{
  "num_hidden_layers": 24,
  "hidden_size": 192,
  "vocab_size": 2048,
  "init_std_up": 0.0361,
  "doc_mask": true
}
MLP neurons of a small language model. Each row is named by its layer, matrix (up: input weights; down: output weights) and neuron, and shows model dimensions 0-191. Each number is 128 + 24 x the weight over its row's rms, rounded and kept within 0 to 255. Numbers have three digits each.
After each neuron's rows, "fires on" lists the tokens most often at its 100 highest values on Wikipedia text that the model never trained on.

L7.up727:114112112116063146138139102147140130176135137110125118126134101067119101116119127132136133126070145132150150104151162173142123131140130159123096149088104109105149111128121152107124131138147128128089139145116127134125127088176077113091122125128094098140106129194161128122119181135125118112148159107152142171172132122143129099092174147176125146128056158127114122113156113172127122164104101116150166116134163105099108118154092116137116136100132134150153122112151113150100132086107120148138125111111100138102126138154138139104136134116159136173105123154120095098176168133122095108
L7.down727:148102125112128129138115117183109175119126115155195092163160114183088151174135125108138103109131100122115136116122130100127150135132109133089128144098159100087139138162072058128154146115130126134092107115178147158130092115112139129136118156135136116162119100103097135159151134106127135109134157148118104099098097133154154151172144185143160132104104139084145141142105101077118145099123143112121124148145142125078155116153138135099112127144123128159123146121118132128140176126129130104177091131121151133155099148103118121140124127128166119103091142144115150115096099071127125141
fires on: "ist", "at", "ess", "e", "as"

L19.up678:079167103138106107109108087146122106107108110072113162086125106133133154109112145126161124149108094113134147161148140171105146186133146151141125163113096129098126139123106171147109162105155118161138134122110102118106097140119138115081151119127105119141166101111123090155145141155135165140141123142109147124129151179126096122147144106137122124118174089141145164123135128125120100101159135093111159135106124097146151100113183114137161132134137143143118129086091173123137067106127118108116133080123152121157150129123154119119148082132161168134146111118107144133145129146209149132
L19.down678:120118095105182098114134119131125130154098131136159147139088088161119096118103123116137167146091126126159128138097178166089103093149141114107154170109118110141113122078128105108116144127157160112088122135110138123208085108137180111106163114113142096149129120111100113166105140135121128137120105162092116132110164132168113099154154123123117123151149170126125120117114105176183182131105115104132106126141108114144121149157111143099101130133154118159073133120086142151158127134097156142133144147102149163136118119126077151133125115148135133130108158114164142141107137179137124126
fires on: " ", "2", " released", "1", " rele", " eng"

L8.up749:102119149125119135114157105156148125109092103149067135136116077119114127133155094100148109129104136108133161143166133064147143126091133107132144159097100111115112155113159122162159166107091127129103127139109117147152157093108105139138106145112169123130122135102172115149131164137154101105150087130152123135173172104146104110175126097143140127168145148148154150131104128133142117120123081139113095119122123126151132119119102130142162154145085093120139116171131115171086091142115162120103126096149100112079141168131171137161137173134134095124102112134113137174139098140116082108
L8.down749:126156115104114155104155091184134146090145136150108148121114101154134114125131146096116122156067132130143119135151146168111134099121131153184150127126073158138153121095128122131144124082134163132154124154161125113109132112133123131099117124151109122072108146154145136153097097149146171135117070131140154125116158138103119132135135087131142120179108153122146093138126171145129132120129109130137145111135096169145130157083058124092163137087103121122160156115102160167133098139072090109158147121121137149108126095137148142104144130111127133097134098069114162144146108150103115127
fires on: "or", "c", "ur", "ud", "ate", "cl"

L16.up426:135128132098152125115129138138171165119127122154122104118096163119087124113130154081121133122180107129118114100150131101122114131124129148147121099164163137096116153160138170132109148143166178132150124120093125112139102133134147125133111113125154141117139107129162125129119113124166136122104151145087122153121057080160139113112133162112137107133157119161091132156129097137111141120128158111116118095143132093161118114132131117148080099104125090156091115121160117129095162087120170139081124114129134064121123188169126151138161130113140158090134133185058146146137143154120155154
L16.down426:113108086122130089121154121143117092119141116169111116169117085107112132173154160154105136118118089155181106130128062134099106104139120169102115145126095113164118151119137155146136104133109159121128189080132120118126161150113119161136163146116132147138143124105164134075159136143169115118102149109131131175135125132147105152128104115127127075136139141118141170141118118100161140113157121155134131146107112148141130146128147135115143137120133143107130119092167121160119178136105100117099120134172164136096150131138126159118094128139156165072141112110112083103137133123148059083
fires on: " l", " c", "l", " C"

L7.up609:159136082102117112140156129134122177133099100112095149086163128149123152172096091123153088101154150123133145129121101160125120129112138131131116135136168127158115117139109093137052104178187129138079093139130104143134107075183119154126109110110098135104148126141110126168127089086147134121137166112101134133190103133152136183164132164121131146163137141127125115153138146164116098156159119117146123095152144108114126145125106134134132111143155097157095139125105119140130124118103084120130114155106085161156116179123113149157114128086116106133136121138135111118124149134115093112
L7.down609:118115159112111156134135103119113140160126144159109152117072121100124131150143120141084096110124118100197176100124130108134139115131136101122120115130136130175106139135158116100169124129122144127137124122111114112129126115150142103142095104104143109115096156148114073178105118132143169103101140142133126159107104131108150130104092115156116109110140112120129167094095129099105140142154204163115142140148126100100104140117064117176131085155187126148146117171149141108071117111168136121135136171151133110128163124128079141137156144123145098101128151163114111107132103139168152130
fires on: "l", "pl", "o", "act", "r", "ud"

L16.up455:111156090142165149136125114094108123136187142119139105154078177155134138126153169154132110113144127095146120159080115123136130153147114147112125098151131082078144130116137171152109136142137078100149140094132111104152105098138139150160152134104108160150176105124140125082113114094134162132117134106175140121130143135127144125123146143111160127165102132111120084155125085149163086156126070132143123123103134094089123111099133173148122152128108141113121101158130130150120129168148104158119102156115156111114120132131126089150090108154132139141144109152120076099142092168119146087
L16.down455:139122153118122110149074112120156142178116171145132159121167148144119153136164159123136098176106115147156135150155144136167144127105170158131133102117093149156123113130149091156135111102163092135123115107126129141123160140082109092116110123121157120168115157130093148111154125133136125119133171125082099098137142082108118134155109116139123101102118077139097152112160132132112129121139125104076102106122094166074119110127120065134134132135164097144133102147137155181136157081117122078160128087155121109134093115132126153144159161133137170125142101109123098156119117112103132129
fires on: "ag", "as", "em", "at", "ax", "ic"

L3.up310:078144154130137132127116141130095129131119104110143112133120140162180085146129123097104159164115083155099125109134107105105130146141128114141131128132161115150146074126125083106122127111141149137155159140142148162155094148099159165139168112115124071155084133123096100184121137116098120120171161195160125117136135134149150124132115146088141155147130169137110120150116125124088134110139170146129143149169100080154127131121142140176140130095115151109147111122143098139140112101137136123120118152174138151143131146109104090120137113078131141126132097140118083104124124116041145138
L3.down310:096096121150140145124122141147116139129121176128156145155135158114139104185143136133124142158123112116112094083119109149131128133098087159150161098126118167175136111150199104130104115131125138117173124155118125110092147147126127123123133137139108112138155106127080099201113137114138112104142132140145131160127117139103106148115106110153129112164096131129124120175120069114127147107113154111137127076125073109152133113120124173147115096125147120084098078097140110144113093167087123150129117153123086141132095150114108100134151160099141143112152100152151086141147177124127161153
fires on: " S", " s", " st", "art"

L5.up748:120148106109085104147133128156154122090157149140128155114165161111137122128123095180171119119107170125169152100118123156158098123095106117104110149148155090122097172171094116121115174147159147108156120122110116102147131146123150098143187083152131126115165113114121105157157116151132113141109133112084119098171180153108124139177145121159149074145124134132122113105087139103117124115142147094118157115135143062104105125109105111123103154120101090144149099130105134121117161142131143158174117124158133123119126125143127177174118133099116149102134145154113102155121112104134112115
L5.down748:097110124119144130132157151145131109123126167146141142100130155138090135152139133118155151083152178101138177141139172106082102085136156092116116184120125135136165124153112102125115099099104117125149103095133127124152182143127116153149141155116111127124130143121104144131122119152099169126093114090148103126117117122121155138162156106099101177120107116110123106124129123108134089119158083102125108114127152130153173089093128173119093083129117148145091147100158148149141121120125111166163151135142153138089167126135110140157152151132103087148163116127125185069096152104114102127
fires on: "ay", " to", "A", " on", "ow", " can"

L15.up732:118139099111138110144164158111131173119134206101132154099122152138122105144130137086150139112125148162109111134101126154086138111092125153124116129154102112125152107142114093134123133117103164150103153147123120094103136125164068087120135100095133123110171094133146122114096147129118139149120112135101154138131147080059156155118081142128144088140099121127123124124146148129105164170138173100091137086167191151138053125120143173168127102143143122136134142152154110133124141106127123130151090132142085106133143139132157161108139117124123131153120126132126100134108084135135157118
L15.down732:106134122115129102113149092121126148109129099120089136157125132181146182107131122113098139084150130106129146083154127133108104112117115104121163135102129098144115114113113135138108134102117182146154177143098089081105147130133163153159145136112104117099146132175128130149159115116135152122114076112138139158155123113122139131158124131132134091120084091152039125147170150118132139128130103159109108092110154146153102143141114107119171107176118105113118162134126106159164150139119099108158181110146085123173176154103149131139137117159146113138132150126106088118133095124133141111
fires on: " sc", " ext", " Sc", " fl", "at", "c"

L12.up204:155129127134127148113114141101108138130152114124134137107091116159145140157131150126128175144152156139127147152103154139146150105154103133142143124109096106120161104152075112124125147135149121150139143154127153119119119155105101132121099100112130155150187146138148116149132090123116153115144151109105074132162150109121130127133107111146150136114166138119152098128092136105122137146184094157132164159133103164120076113101072134135170141145068096126132143120163116127127162125107086079130142164162109144088153147074103101104099109159132128115183145128075073129153100108115097136
L12.down204:142132143121119145113165055140117110124052125113125158114154169148128108154139108096136128152134161116128126096099107130132144138122139090101168114129162148117136107137089085090137128092118115136101077121121142122120153144100135150138121101141151151123134121154110126129148081163150131128167098093190171122144136135126139134149139097118140112111148142133124148102195130135118114106158140155133151124071125104154136116156095135136121115140143145143197126128128086124074113127137137183156122132118149136096136175135128141125110157138151115078106136082153121138102144171144152124
fires on: " p", " s", "ad", " g", " the", "ay"

L12.up278:095130145102087135124084144158124108142108135111129175140181117135131119127144157102146106091103151118130103142138132115167141143140112129124121119157141168115153134101148104101148119127143158161098153085139123113167150114100094180106148087169130112132139085094112092137100144119156131128145131117116143119132134109135168139122153115114162149149139135136141155149135103122112155112137142113116114168195111067107152136144144145098110096107139071104103061127123143147142145150176146101091127117132128091169122097119104062125122122154090172144117121099160144108110129117110137120
L12.down278:135102101091107116130131078135178105141150086124103143129138164127111135131148125115123155118143097097119158124155135121157117109108101121144132157112185127111143138140131125156105159142129174201122115137156127108120128113146100110151102148123136117092140130097149164091129136139119135103149147132129082120102140134108099149133132122122135091163140121099125086127146122143119144140139123149071117114153107083103152105167163116181179119197131128149122174147128058134152109118107111150130120114116088129141109127143121134094119143101057137145098092126127167151125173140140134141
fires on: "in", "id", "at", "est", "er", "iv"

L9.up235:119146093151162170133110093115115095128149139094097129154159079174158108146111111105075130123150126142137159150145118092103116091120152107097172100088141160105090108147113158167117139129176145134138153152174104123130134096113146105102138129149099144167119154134089101117108141138117101139150136141128173160114176140124139128099129099171109101131122101120119130144095101119134108133099129142097121129099164138136140119120115130093121141133109135139156164078108115119147160127096158149132172074129105127121146124113147154149170104129116175110123130121110144170184090104153144135
L9.down235:137146112114129076142140189138147143129114105102143137110132143123131128133139124131166081167138103132119132107117129161127132142120118143130089140113175101140163112114135117134153102140100106143142101111135117121144147170135104171116166111113099170161133110143133089107152146135186133119127156111107127108117068113163117157138160113111170120174052129172142130167143123149142107108117159078154173130142107148102077139139123079154118098146146138108120110169118134148139110113152114139115103156126124121152082130131124139116103092106167123104141119109129127066138166167130117161
fires on: "f", "am", "an", "m", "d"

L3.up399:121107131135135116116111150109129103153111110119152127152174140100165145113135166106099071139111162134144089118098134122161153165075108086142127132126129129103130097101103145084110108114145155135118168142157145121110117124124128117172185124103175166124118137097186091168125106118148150137169153142115131143145141076167110123142114099111138150103139150155126171095187134125113097129139151092151081130128126143134140133119115129133133114132121104145170130100139150092129127147090145116166095145121100095159112157135134101125128113124113105160114101100088164141131137070105163136
L3.down399:116169158130130099111108123095145092150121113107137118138142168145168158146142149131126136146101188107133093135113155087155133135097132101147133151143125187098152119088100133145125098092138148098142122140127103113108108150135106097133162140116143104127129170115164106120143150095133136138082119107127141126105176131116083124116151128110146137138148185115137173121100178111094087143124158142119116170129137109106184153125110096132135130141141120125166132081137142079142100098139134131152139125165128139185122157093120169122107145088106138125116074101127150148085141094117138136
fires on: "od", " mod", " det", " eff"

L7.up318:111120086124176158094124142112178111164097115168098124144155104134111111133147102108129133124108145133122072091114134120148144111159127121173152143179114128147129117109163100136162104125127127131156153107123131173136113179140129138175122111124127123156145125119204127091104128129103151139169132165145148149113138117124126113124145144117096128107104108112116095170128108139139106120134120154135159143154143139146081122091079105109152107145090105113153110124134117131110109108098120154122166126115116114131132078108158119162079126139113092065141132108101167074141160156154154147
L7.down318:159157087090112101161112111148162122120179107171160109116129141119131115127172090138112152162146110086107131090147159141128145117160143134117083140126131105130121111149116129124147105164129101149151161143163090142093174124116122094118130085155157141075149121086124135106133157147108129113090139108169154125098124118118118092139150091131110093116137120125129145119177099077138142118161108113121120115161127127113121106108186122088122125162126086169129154138116169113146145120164137112089163094133130120126144093148080112152119134132097153129113118082143106145126102136133169157
fires on: "ell", "ol", " h", "oy", "ul"

L11.up595:115123149105123151143135082092126108124132129105123118142110116132163150121153191150078138112134077129090146119090132127109110094150142139096096127094148107106154152154107152098111139109175132111149113131137135118159122135116097132159127071128141134171108132086109111170120109152143104127167117082117115175082155166097072134137129108116110088173099146145109128084111081158165106109122129137114124140137144131128152180131135135092161124139171140113167144119131104116112122116117165116140150113178116111128133140088116108119135117150128148118154143125145156177110144161163116155
L11.down595:160091148133119128146123147140113124141111191156149091077142166124143141146157125137133111119128111128166111129137138102148163142150118109133144174100127109161146105138108110129132157120123118161141103130131124127140108113139128073105117114080116107135156126188130101139136107091108117141125146111097138079110110162131120129122130108108084157130154093126135201140123202134146172124120127115121087112141111122145142115168115117111128134142121113138085110141136109133127108148168093130138134153098154076127117128177081162159116070113138140131109102096125111163122147167082170108
fires on: "f", "b", "am", "ur", "th"

L16.up390:145163089158165091140116149122124123137118134121149130141131127158105149099111102149098153146111114131135165151129163150154143107130078133118154136097117125142138110137119142119145126122185152128118125092156126121135124147127115115133117114173146134088133109124112132134143151130165141183116153108146130137089147093123086142110123093159140122151155117130144093163127164142130129130169121122172100096154091133121065095116077120115145119121094149138122131154119051149110126064099144134134145115124125096060155123095088087129151141115148122144123097093163078120176143134138154136
L16.down390:121096097124128146164144134119118149165185150125129107135111144117136160117145156167144117111178118077159129124112138091102136138141161141131164133141177159087118124169128109098086130095104112115114140144132124113171134117105162123148141140135123093161147101160114104145122107136111160168127149163117147111171121170139150143164128096111147096137183123122127138111153109124110078165129116136150079146078151112181118151129112134118117127137125149149095098105154144118098088119138051117095125132118116092100116119090124099092120126122150141109140129110141132116108119083172144124
fires on: " the", "en", " im", "le", "ad"

L10.up216:115110120161127114130129098157132113110142143129093115163133165125135080109114127124112112137149087142166145131104164104160140140167109150171139145144094095139114175121103127086135129175154140134103101097115106099136143119136142133137143092125177156175114140141153122083106129150126147130104158104172095098149128136134115120106168114140068106082133110129094138122118101095131109125118163113156136154121091123121118156115157106141118132150128150140132133107118131088164125118128133157127147132149114089108189065124107162088125144158156148121116107199099100147124112108105158161
L10.down216:135114108136136094110136095148132111132170109090171146121154118119135148156160100116180134130134141148092131140100102156136134162117156162130150115129135110080125113098168119130081155131103143148098146127113087133155092132117112172131116143104112107097136171152086165095163138105076096105150162145122115139130118111112164115143151104144137127151106117162151125113123162133144165124123111127081153095108112120117150137111147171135133108133124160152138171123105127143108121092170136137152079119121185133139091107134151156151122099083076150135119158135157150087104115161118110172
fires on: "f", "h", "e", "ag", "y"

L5.up555:114165151110135151130128153141123132142134113091123127083157157154146154130135118174170161151127128090132088103079128163111113135136108123128111107148134115120161147127112086120116147154158140095148124136130123134134138157109178137126097103140109141135125161147150123149130103163128109127078119127118179105141147170144078086147126123165143149127128085134123118137086149095182093120105142098156129093141084100114113135125144130085135139169146112091130103137118132113108103081150143179159094116100137096084106174145107163154101072120147146129159123114161131138166113139149124133
L5.down555:153092129102136181134127126136104129197128140120177163112112101127138138128113153136151118146111142121128157102118120121107116119152144162143107101130137128107125116194131099120100106128127109096105111078132156129117122134111117137160113145092085121080178124116086080162106108168099113139146100143089124151124119111109171092146159154107096138134128142121119143145119102084151116114103129132168090134096146118161129075108163137113167127085163144119092137089134140154124137139155125095123143172124136115145147206120111150162133142098134126131161152107113160132129138114146159143
fires on: " on", ")", "]", "ish", " to", " for"

L3.up515:099107122113100120161095155127138133122140150127150139129075117090140173160157130141157152088113120059163141129106075119123155111113141135107151125145130117127120154168122156106096119122124119137098137137153150132151073108125125129144104116154095104137155181115154145159104125163131104127147175104146127127132146168157126102116067099161146114138136139133125140139115111120136119073106136213141086132084096109136098123111109126106146124107151116117115116124132125097158172138095151117161122125121111124183156099145133143137141098142163121170086143095128144141133097146110147140
L3.down515:091124129136147172141074169135191113131099100126176136148126106125148156123146125126120175125145127121118093156054130102111143126075106093111110118132136134142120111152168100139100103123111092133144140120087168079103157141102127109113106175123133123102106147139138129159108143155111157086125118132137152105135116137133179156138127128116140130108163114119088097116143113116117093110089124134173136172129149115132112151095170126112117100123134165139130146090095140166148143107115109124144160110106177160180117107127101127141115134106156099137163115112119125141166149154167142119
fires on: " University", " London", " City", "ton", "ov", " film"

L8.up552:082133115085151116168098135128139095142137103140136148191112132126144145143121153140136097147163129106125097150155136122132132158128118151130091159107163060169103097140118086143111134170149147122107154096136104130116109169135123124169114149117138147127129123135147123122179153088135127147159129151109146079126141119131144082117106109073152138115103120162122144143146088125138131122119129110133167125104115150110087133172126146127110152104115116164140121134135135137085095122098146108139130141058161145108092104158138142151116169132086145210126076126135111140119128136129107135
L8.down552:170121133123121162118155133134172129112126114157160132087101117119093116146147102080133111124117159152105151161106114177089125121110128151139151082109133149148126113110110191108171125134083115114147154133141123121117121148139119119129150127074139089115110172146186107120118120151101121131116112161127112081109149111085178081132088132173121130164155141133134102128143144079165159105080081141108167125078099144098137140132148120163087176092120120134120156116151121150104128157085125165131140127138140122146146125102119120116163131122134151124125136152161115128125153134110119145
fires on: "is", "unn", "ain", "it", "as", "ating"

L16.up427:151118141101104086101159112092097145160140140152089163107128120102120108109095105122144163174133117101127139138122145158125136107140156153093165083118140115087170155167138154122178148123092107171133103132130181171127123134120119168155128146175113151162145108100156123139120124131110131119142111111136129091116134142095112121130133150160114152129140150088120113078095127091144121123123126138066125128128122136106117171110140145111136127117111098116101104117149177183132107120092105074062140115176134134103144101111158144147115177129142098109126130110138161150126117114134106121
L16.down427:135140099080113142164171089122120135142132105098122143132136105105117094145088108164108086172161124132159125131139137145106144150161131118100150131147125082118102131139164160145180136098109125140173120093105158096102122102107099108170140112083118148142149100090129144140149076144180141121123144121109128137111115111154120121123139132138104160073094154178095160132138150131119145136123158109120106157092134114158138124094133106080133088105143154123124125162166132137133142160143145142138146148115164115110155122123138089125109136116110204072134135139121148099104116147105146145
fires on: " h", "ry", "air", "le", "ur", "al"

L7.up555:126135169109092120106128088098117130134174133121132165122145138118148140123139115116101129120129149154140122115132117088114141141126152145112137179175091118071156181125116153139092154083140118112109118094099151138140168106136099119120133148125153146161122122131150126120105128135131138082161102116125112175148175106150092141172138138173132146125128122119088148107105154119130174088105133135091096159094081118108103157146103136130128184095093106115134147128170146132076130126106157140074122142136094127080140120147142091165166117083158135118130128098125135135122127146139145097
L7.down555:067121130130108146119114162113108130156073126090146178140111109165138115131138073116121131089169110087123112145146141114184147158134171155133095175089140115110128137120083143130174128115118145121124089122114134139115110122096146170156105129110138110109154069145111145178135167135174141125118100147133089126145108115139147116145095114162106129136118165138128105116099095111118146142152153110164109159110139121158145139151148128092091138132150134144101114118128136102110129118141080170137114132159142140085090106132106162119151144138151121126120136092156167095132074116120117145
fires on: "ur", "or", "ir", "al", " sur", " Mor"

L9.up159:152172161105129132103111093131147147158124135137116139065111090137089132154102132125162145118133102101111120137155121106156149141076116102109133117117137099136141135099136172143097133106164181130102118068168124123115151109166112140100105130141132122084152104157152162123125135157143095163156129140155136135120094072144129109080121161146163140110161129134156126120141121099122157134116148093100138152164124101124158164152120101092135128138152125130104086091119155160143115175122172113106135132084102175156151112120136093095150164107123141145115111089147123112127120095124149139
L9.down159:102158120165067141103148197104134143134114138081119095092141118173132142098112108085141135134122128123144098130173152122115117109092113099130113127141129137144149138128125114095170119111108138068144166123133132139180124117123125143128140123121082145141164122152163155147140102117154137107083121094106147138182149082130115131074144124132128171136112116121085159095110138133124149097108136193160125112117101134143114115145185110138103171137106153155114154067134099130157130132124101113118140128149148144115152133119096097119148106150128105118148141147116142117110090145172116119
fires on: "at", "av", "er", "it", "ite", "em"

L19.up119:132090141091122139144171179127104134097163121083105169088149108121149107128070127097119148129104147079127130122152126133162137116116154106147107134133151142139151115078125097110098124147146138090126095095124122150131140149161131080124109114102129143128125146162093119155135131166096082167091072112114121164127114154140121142164130156108138108138102136111108138136085177151121125147149110092133180134166160114149140157120149117127106120110141134112108130106123132145165139160099149095151108106085084149119159157162139106119153125096128103137141175106155112105148125148131146171
L19.down119:132136113147163131119101140094147146172113083126120097144092087147133134093135097126135129083185143121123125118125122131125088125105130143180130161116114132116117146139150134188133124155115142147128151136100079091145141086103127146133142170112116113137121150116131151139127158091149181083102137146132156131156092103158135088092124143096126172102129074102136090072164167180103132142137158115144113123148117134122139109149116087160104136157119122108103149122135111134108132139150121160091131138114164137188093139165130129091117177102100114129124108136121127138132121159107099122
fires on: "r", " through", "|", " and", "side", "l"

L17.up595:142121147127151149109134117095116163129159135115130141075131123103108123150104106124129111086166137111132150139098106106150123140101117067107111164116140122107161114160147120146157145110071097151132142118096098122193160146141147176130138137138113149179122100124092121114141135095155076124092130131188117156149112125134086166147119150146152176131124120140066089129124149150126162128133130126142118103103137105149110164145137152136120126113142110122137124122164083142088159136106109123100102147130105147143127130117140145122110118088096126101173065133163119172134133152132171111
L17.down595:127104107095126189143122101140127078123101120143124112154132118135138108136124136155138123121137136114150131153112156100132172201112131121149144129118128131166170148087131115139123062089113109116127115160078077122105108149133151129119133158146115131133107163143110098125157149122148106142105113108110171118116153110111124119137133098148138117150123106141144118118178120112101162098147109093117078162140156159127163107141137162141081127135108124135173111146150158114151166109142090108175079099132135146145108123112125127151097095157155119126074136102143170154174144110089151141
fires on: "on", "ir", "om", "um", "or", "re"

L19.up46:109151132140143121152130060115133092123126140122112125174125065155135126151099143094119135103120154174129143129135127123114142126135109126113183147118150088125138147136150111093138155103092159141148111144107110136149156143144133109155123151135116134142143106128105091123134130156123123150122090134100171124103135082089117157163115146146125090128111148113140105165102137127129129182108123064121178152136177085113132159123136185115121150104141149098086145126112111107146158111119101176115087131161115116155149130136154138115109105143140174110130123092129100116086160151147142064
L19.down46:138137129095099101149140138078109139151111151145097126136102179113109167163141133160142141092116132146153181129118124121129145169129162172131121096122148119040114127142142135146120087139140137157110146146157153127120133143107146101152134130084131151156154158123127146140152120144142119121131132121125149114140141112150148100124098104118117158147142146133100167156130161145130126119095113143088131160158098157096099101139158127109136120081144113065123087107125097127118144128082117135159153139059127184082094135125114139134162114160125114135131108143130078127128127061133133114
fires on: " rec", "ig", "st", " ext", " Sc", "el"

L16.up619:126113109115122129144125142126096125162111103107117172141097123117140096166122108130182108143140095123113105111177162140116171077104126153140105122138163158120098140136114145092113137151162103121122144131148137168114143105147149180123128098107117161098091120158100125164129113093130127135143119147074122158103131158178112137104175108124138151090120132132133116103110131137148119111136117113095084136150147123086155150120153114113140140133116102101097098141105137137104092155158129125117134166159156083151133141054099164148140109107157161121140139163083104125135127192111099128
L16.down619:129132153101119150136124108087109138121071124131195091151123094131137107136106115091175126112150125126132118122149113140135182126137117140153137137119097146118112102153101120106134132125102125128139165143154115132127169162137112149162130093146117139136162120121108110111173142124165156149112129092171187128128101108142089089092156156138166148094086130122160107129149180111109094137151084165122159126076156145159094109129137194109135129148128140120107125148122136149122122120125101133093102121131134137179094136104102118148116168126152138125080126121117116136148153108093073107
fires on: "ed", " said", "ing", "s"

L16.up97:121128161117172116138138134163122185131108102120152156144152118193144118106106135101107108142136139179092109098150140121139127172133160112124142123141146111088069105132131145138165113145152139154139132104128120094126104131125168120136128142150152109114116082130139119131132126101092138179094060164088140136149109111084116143116115126116129141147141117094126122169116148149123138133118110136092110185124114106119131102116142061087144115120103155163111117138098118116115169110131126087137108139155136116138146087137157116149119097163151100146134139129111098185139168133171087115
L16.down97:106102103117182087119159136153118157160098118138124074156134140107153124146103117091086124142161117107116087139122101143139125070190142158133164111123172116098098133142163122144161135169107143122162126156122127144135101133108140137137137153153159157114117104098136137108116114115114099103136147155107118130121132135108150109132119085175171117152110118096139161162122135115111120183143136152113102133144101093142138139130062176092147125149119092135103084107118107098071126123125095133118141164086162137103149113138124125138118144167157171120094133150119124117113104139126109137
fires on: " C", " c", " "

L10.up664:196142143086127110110118132115144106145096146155043154104120121115133110136130132124147091138164101098101114149155108168118164155125161144116115092097106095127099146100115176103135123134155121139139092064116130128104140128135112112137122144136091109121151147160108118120075137168155132148145142146130135133173160157134142134119135183153130118063179144113130145153149113162114120131126080085096110121082104142119147135093150127135123148140098133143129135090130144136109119128149117136128095095144101136160108186101100115141133122117136157101143139093117127140127152103149114157
L10.down664:109147110139105154136104133129132176127110150113154103145091129136159127141128113091167166146108085108157089116161100172141114121102120133111132135103133149131131066133165130109106147084136154121110157162147107113096151129163140103132102111143126125202142133114093114152124135102106118106133100180141175122095147128117164094123160130111120132148147126143095107105146135134111141122149090140115111134135155162063136100089139161139134114148115135113102134070114142174147138147150153170139120137146140135153151112167111119168125158120123122139086118090153110147141154122060113104
fires on: " ", " As", "–", "ile", "2"

L17.up575:116097104100144131126132131142105112164066112135139105095104118148122153158119140073184105155131115115108149118104126119146148133131114079080177067148123111082104108152178093108146138134149134141136139177152130133150128126139167152140153131141134100097143092122149151141137105154121119095123102152111109130131153156103168124127129154126134138152113091118176120145149123099088116153113143123116146158154110137168094118103115097142114141106103167170148151122153151089094159105155094065137125163095125102095104106139136138121103091171119139117155120144145155129116141149130121118
L17.down575:148140193092090062136122091131164118101128142143145146132166136112112095114065127121108154127137109128127102072102131100185109117088125155140147144120184162125165140123145113137136103125092114113147152124086131121144087130138138133113162139148131128144088117125105172126131096117163115171099131123164163160084081109111143151143098113159116108152120149134135136150104151126098120159154170164107147153108081105126137149093152131108130124108149135104129108171126132142141106150130125118156119112171132161161186094151103126133111136134118123132118117139138136105144101109132101147
fires on: " v", " C", " c", " j", " H", "ol"

L10.up232:129128128157071158075139106144152171148155135097169148119121175141127116120141125083143139145140183093131106145123138112134160137101152083114134149146096164135076173149131133151124121118140111100116099124139143157142139151163068112131124119141154164133134110100138113135114139126163144098108083137110086121118153133141113111147119134194118136150161141118110145129132146124111131122124123115139109109109154150110127134106136113109133123173116110153141082108109148152149147119127139155131110161140135134077122075165135135161095114107103089075133116138110071183096137125127116072
L10.down232:126123124099186108105114096103126130107101106084118115140138152121121176142121129111142094110123132143136133107155098156127127116120148127158140126101133128095149087134106104121149093125084169116112140147138170157140103153118105174122140102117133124118173128144153139138145144098112148159125149162126179142139118139108085080111157182152128135140087124131089140153120110115157157120109146135069091131100116114143142090118149175117182165159104174122101140135141091140124118140177118168135133132136103132153142093113128107168145126075113108163185151131138165130130132126151095144
fires on: "or", "re", "ar", " t", "ur", "ind"

L15.up717:128120136137140132123134126105124159144129100158106082117104150118126075120152130141117132163084096104095103125151165122106095135115113092141119111124116163118162119130141162128100169177187122123129145088162136124127139115144113162141125170142116110076107141134098108191117153100109180133128116151116116145113105133125081156127140081113143128146115152136109134152131113106118160118091132128086108103126170154095093136121119165131201103131126076112125097171102122131103149110174101160099129153126129117128106142120119173097144176136110149132123170134143101148117134135155127105
L15.down717:093156110120089125147106104113183118136143120109143123140124146164155125125090166108114119125163108123179109143152108201110148145082103145153155116133108126137118122115110134146177127151138135142113140113097104153119112087093121089156126080128094120144132133147084154142113169108155089105114147122159091141159147138082158097130104123130123114108110125136124134174144133080091155131165101131106134106122101130117109098130146121157139160143136151159149138135071142157150134111095181121143116142126129110163124130090160106152164136134115098101134133146081103123131142166090094157
fires on: "s", " of", "x", "ed", "es"